Part of a small language model's weights.
Training: a variant of Muon for these matrices, 604M tokens, 13234 steps.
MLP neurons of a small language model. Each row is named by its layer, matrix (up: input weights; down: output weights) and neuron, and shows model dimensions 224-287. Each number is 128 + 24 x the weight over its row's rms, rounded and kept within 0 to 255.
After each neuron's rows, "fires on" lists the tokens most often at its 100 highest values on Wikipedia text that the model never trained on; "fires after" lists the tokens most often just before its 100 highest values on Wikipedia text that the model never trained on.

L2.up1008 [110 148 130  95 116 103 160 127 140 114 136 134 105 137 101  95 144 144 137 105 126 119 118  87 122 166  97 109 139 138 118 110  76 138 124 104 127 115 100 123 134 156 114 143 102 141 145 159 148 107 103 123  96 102 121 119 112 126 109 225 173 113 110 123]
L2.down1008 [120 153 131  99 155 144 138 106 162 141 106 135 152 110  84 126 103 137  99 114 107 143  95 143 151 150 126 152 172 116  55  98 149 133 120 124 130 120 143 154 138 162 131 108 127 149 107  90 163 129 147 106 133 132 110 148 135 154 130 131 131 106 115 119]
fires on: ", ", "as ", ": ", "at", "like ", "pec"
fires after: "such ", "s", "es", "ity", "N"

L2.up78 [118  73 159 156 156 110 113 134 159 155 115 129  88 131  85 184  98 164 118 126 105 143 159 121 105 198 137 144 151 165 154 136 107 112 113 135 113 146 153 139 155 101 149 177 110 141 118 123  98 128 136 141 113  77 152  89 150 125  80 186  96  99 152 106]
L2.down78 [112 144 111 171 148 108 105 108 105 131 130 118 104 129 170 147 121 124 137  85  98 107 142 114 151 140 108 101 131 125  95 123 100 158 125 135 138 148  87 161 136  93 120 128 139 132 159  69 137 148  84 124 126 129 162 124 127 124  99 143 135 120 133 122]
fires on: "of ", "ic", "uc", "ang", "t "
fires after: "University ", "B", "Med", "For", "R"

L2.up963 [118 123 169 130 151 140  99 108 142 104 129 137 129 132 123 167 131 131 111 135 118 118 114 148 149 111 141 109 124 144 142 102 113 112 116 147 158 140 107 146 125 159 124 138 116 106 100 103  91 140 110 129 170 105  86 124 117 159 143 145 150 109 116 132]
L2.down963 [131 113 154  84 144 143  96 168 110 104 137  99 154 113 119 138 120 141 136 160 139  87 132 143 148 123 134 134 137 118 123 149 126 148 127 147 128 154 112 110 112 123  98 135 109 151 135 147  95 112 134 138  74 133 137 133 129 142 158 154 104 128 102 150]
fires on: "c", ".", ". ", "n", "om", "-"
fires after: "C", "Mar", "An"

L6.up705 [106 187 113 106 117 150 103 137 158 132 126 121 114 136  65 125 142 136 164 185 153 131 124 128 105 140 151 125  92 120 170 185 114 148 134 144 136 151 128 142 149 131  89 157 113 177 130  87 133 155 112 123  97 107 135 110 134 126  96 106 144 157 167 143]
L6.down705 [150 171 163 114 105 167  89 102 118 159  96 185 113 138 128 146 101 154  89 116 132  76 110 126 132 130 108 111 113 140 123  81 148 116  88 139 119 145 184 142 139  98 122 117 155 134 147 126 120 112 133 144 123 113 135 167 151 164 125 111 104 102 114 108]
fires on: "third ", "-", "second ", "first ", "th ", "–"
fires after: "the ", "a ", "s ", "5", "e", "3"

L2.up589 [135 145 137 135 125 141  68 101 155  86 136 134  96 115 151 130 124 175  99 139 138 146 146 116 111 131 141 119 131 134 127 132 116 158 162 145  91 106 125 172 161 144 134 106 115 130  90 147 162 128 123 173 101 139 108 112  74 138  93  92 102 104 167 119]
L2.down589 [110 117 126 137 160 136 148 109 128 111 124 136 119  97 126 133 118 154 118 109 128 146 124 136 113 143 146 136 104 100 112 101  88 130 102 116 113 167 133 149 146 112 140 120  93 126 140 105 103 120 123 141 159 166 145 115 164 145 102 119 136 169 169 111]
fires on: "ent", "str", "tic", "st", "of ", "m"
fires after: "K", "Con", "Arg", "Ad", "Ar", "Mad"

L4.up800 [133 150 137 124 136 130  93 146 170 127 166 119 146 108 158 158 110 140 131 119 128 154 167  94 136 131 130 134 112 104 149  96 109  96 108 108 158 150  99 113  99 142 153 127 113 184  95 126  81 146 134 123 148 116  83 131 111 131 142 129  94 100 134 140]
L4.down800 [142 149 105  86 138 124 154 110 111 146 162 125  86 139 176 149  74 114  95 131 105  90  90 145 134 173 121 142 161 147 150 146 163 147 134 157 125 126 124 122 145 139 110 116 105 127  96 133 108 151  92 132 164 164 137 109 119 161 111  86  96 116 126 121]
fires on: ", ", "and "
fires after: "s", "es", "s ", "ts", "es "

L2.up229 [ 91 125 139 134 162 118 154 127 157 113 129 140 130 135 150 118 144 122 138 142 180 129 110 126 148 108 118 111 144 112 145 127 133 150 150 144 150 146 122 120 145 143 114 150 136 128 142 107 157 142 116 128 124 131 149 121 126 139 136 107 153 193 158 159]
L2.down229 [140 112 137 148  94 114 117 115 107 146 157 104 155 141 142 128 105 100 135 129 129 144 111 118 144 122 104 103 122  82 131 151  91 154 113 140 131 143 155 132 115  82 156 123 161 118 123 114 153  89 134 150 150 103 101 118 135 145  94 109 150 146 130 137]
fires on: "ld", "tain", "id", "ind", "rem", "os"
fires after: "k", "Wor", "i", "K", "moun", "A"

L4.up1223 [124 150 114 166  92 158 127 109  96 141 123 113  77 120 105 110 136 156 121 106 144 135 134  94 125 138 104 115 136 118 113 112 150 162 123 115 125 110 116 123 144 128 116 169 171 145 149 110 141 111 100 100 128 125 165 119  69 142 113 127 120  99 109 143]
L4.down1223 [136  97  94 161 128 128 170  98 144 124 132 143  88 127 102 129 175 114 117 143  72 123  85 119 146 151 132  81 114 131 139 147 117 108 110 107  89  99 127 158 121 158 119 136 140  97 138  95 110 112  99 131  91  89 143  79 109 150 121  91 147 145 156  99]
fires on: "for ", "tr", "his ", "Early ", "Personal ", "yr"
fires after: "for ", "Elec", "==", "L", "known ", "made "

L2.up1139 [168 133 113  97 145 144  90 105 106 174 152  94 147 114 164 178 203 126 144 128 164 121 144 148 143 166 161 121 111 142 115 126 190 154 111  96 127 114 159 152 129 117 120 115 101 157 138 139 152 114 114 126 126 116 156 144  86 145 132 129 121 191  98 132]
L2.down1139 [145 135 116 104 114 116 116 103 177 137 122  95 132 127 159  99 116 113 160  96 145 146 144 110 141 124 137  93 123 132 149 126 117 112 153 131 139 157 109 129 124  88 150 146 137 101 149 107 142 137 103 127 165 126 125 152 111 177 124 112 138 175 122 162]
fires on: "of ", "In ", "from ", "From ", "-", "During "
fires after: "University ", ". ", "\n\n", "All", "Republic "

L2.up194 [126 206 146 114  93 125 139 125 149  98 138  96 143 138 120 170 138 128 156 138 136 147 151  95 131 127 137 108 142  87 126 140 168 118 106 154 163  86 133 153 112 135 113 119 123  90  99 139 128 118 112  64 134 151  88 106 111  90 149 132 115 116 121 103]
L2.down194 [122  87 126 116 126 121 106 133 101 165 133 144 135  87  91 134 136 127 154 150  93 118 150 142 126 110 102 187 160  76  81 148 157 143 118 122 158 121 156 173  78  93 175 124 138 108 120  94 141 109 144 118 134 134  47 106 152 146 121 144 144 121 144 136]
fires on: "g", "ig", "ur", "d", "der", "sp"
fires after: "F", "rele", "In", "gu", "in", "re"

L2.up84 [125 128 147 165 113  73 140 132 107 130 157  87 132 100 163 119 133 109 153 153 209 146 131 149 110 105  88  92  90 139 105 114 117 120 135 146 123 146 108 124 100  99 133 116 161 146  75  92 147 136 148 101  68 129  94 109 172 145 123 101 159 107 124 119]
L2.down84 [136 134 141 134 137 135 130 119  99  64 104 152 159 152 104 116 138  86  96 154 147 112 134 163 113 126 155 133 139 161 133 137 132 136 140 157 153 144 147  96 123 159  91  94  70 119 148 130 166 103 177 150 134 174 105 118 115 126 129 111 129 108 121 133]
fires on: "==", "Ass", "ig", "ass", "ch", "held "
fires after: "\n\n", "D", "d", "was ", "M"

L2.up327 [165 123 122 167 153 112 128 140 119 125 115 143 158 102 179  72 113 162 110 110  57 129 108 138 170  95 133 110 172 145 120 146  98 113  99 155 104 107 136 146 160 120  87 169 122 142 123 133 132 103  82 155  83 161 134  89 132 163 102  88 138 165 156 118]
L2.down327 [124 136  89 150 139  88  98 137 161 145 124 108 134 135 144 119 150 104 137 105 133  53 141 109 128  91 118 131 147  92 113 146  97 159 154 104 117  92 141 110 141  93 164 104 145 138 100 165 182 101  86 120 142 134 106  97 122 158 146 143 163  91 126 147]
fires on: "0 ", "1 ", ": ", "ou", "| ", "politic"
fires after: "-", "–", "y", "Website"

L2.up1161 [107  97 125 122 140  98  96 179 147 121 141 142 135 153 183 119 162 151 148 111 116  88 129 145 121 127 156 121 131 153 123 133 160 113 145 110 146 192  99 158  89 101 128 112 129 138 117 107  90 118 145 153 146 125 143 131 136 149 138 161 136 154 133 138]
L2.down1161 [162 126 117 116 116 109 152 116 114 129 130 116  97 158 110 123 176  76 106 100 147 132 127 118 143 145 169 134 146 120 123 172 114 103 132 123 126 101 139 123 101 149 145 118  83 109 111 139 106  98 190 130 148 101 144 115 122 108 104 151 136  90 125 148]
fires on: "It ", "is", "it "
fires after: ". ", "Fr", "the ", "fr", "pro", "The "

L2.up46 [136 139 125 140 140 127 144 125 131 139 140 131 101 191 121 114 140 205 123 143 107 114 154  82 117  81 132 113 109 126 100 100 125 154  68 101 160 109 122 162 132 128 113 127 127  95 131 126 124 108 131 199 168 128 146 123 127 162 146 155 137 123 159 116]
L2.down46 [122 113 140 137 129 117 169 125 125 122  87 122 104 134  97  77 136 126  84 159 111 123 107 117 129 146 134 121 168 119 127 119 162 156 119 139 120 125 144  99 168 136 107 117 149 136  92 141 164 157 128 116 131 128 114 150 119 119  87 118 126  66 113 142]
fires on: "d", "er", "-", "D", "Total"
fires after: "L", "ch", "non", "ol", "• "

L2.up781 [ 98 148 140 146 102  93 130 155  90 139 139 152 109 116 132 130 154  95 212 111 115 141 120 122  89 114 101 140 136 130 158 152 139 142 109 171 122 122 115 128 145  89 136 104  92 138 159 130 119 145  82 119 120 133 162 142 160 124 121 106 104 132  87 106]
L2.down781 [148 134 139 147 155 167 120 138 119 112 186  92 134 147 126 121 145 152 138  80  87 129 112 134  94 121 131 175 140 110 124 152 105 130 126  90 159 133 107 126 120 162 148 141 117 141 120  96 139 153 102 108 127 131  76 114 154 154 108 116 115 135 117 129]
fires on: "s ", "its ", "ir "
fires after: "'", "’", "The", "of "

L2.up88 [142 184 162 148 120 156 122 128 127 121 115  98 112 115 165 125 118 157 119 166 124 127 130 132 117 175 103 136 135 139 142 156 143 115 110 119 173 107 143  76 126  79 105 126 135 120 141 162 113 104 137 147  60 186 144  69 153 131 147 120 149 135 112 127]
L2.down88 [ 72 113 132 128 114 120 107 145 130 110  74 136 172 151 124 108 131 124 106 156 102 129 151 129 111 142 152 174 174 116 113 117 128  99 124 132 123 128 143 135 121  86 132 155 160 164 161 121 164 123 100 172 131 152  96  98 109  91 133 118 125 135 114 113]
fires on: "UTC", "ati", "gr", ": ", "er", "Tri"
fires after: "L", "Cl", "ro", "Pro", ": ", "one"

L2.up961 [ 96 128 111 138  74  99  78 142 185 199 131  98 147 122  68  92 140 164 129 145 126 143  88 110 159 131 146 132 125 132 127 159 125 117  89 146 140 133 101 135 144 112 125 124 133 108 152 118 186 168 127 134 106 142 126 131 140 106 118 106 112 105 162 151]
L2.down961 [132  69  51 120 103 107  76 146 146 139 116 131 136 128 141 128 152 153 132 134  83 148 127 111 141 118 105 155 151 132 122 125 109  97 131 155 150 126 125 155 128 137 108 108 127 135 111 111 125  83 149 152 135 122  91 143 149 101 119 165 125 156 105 150]
fires on: "ch", "z", "m", "eld", "sk"
fires after: "Ro", "Re", "u", "He", "A"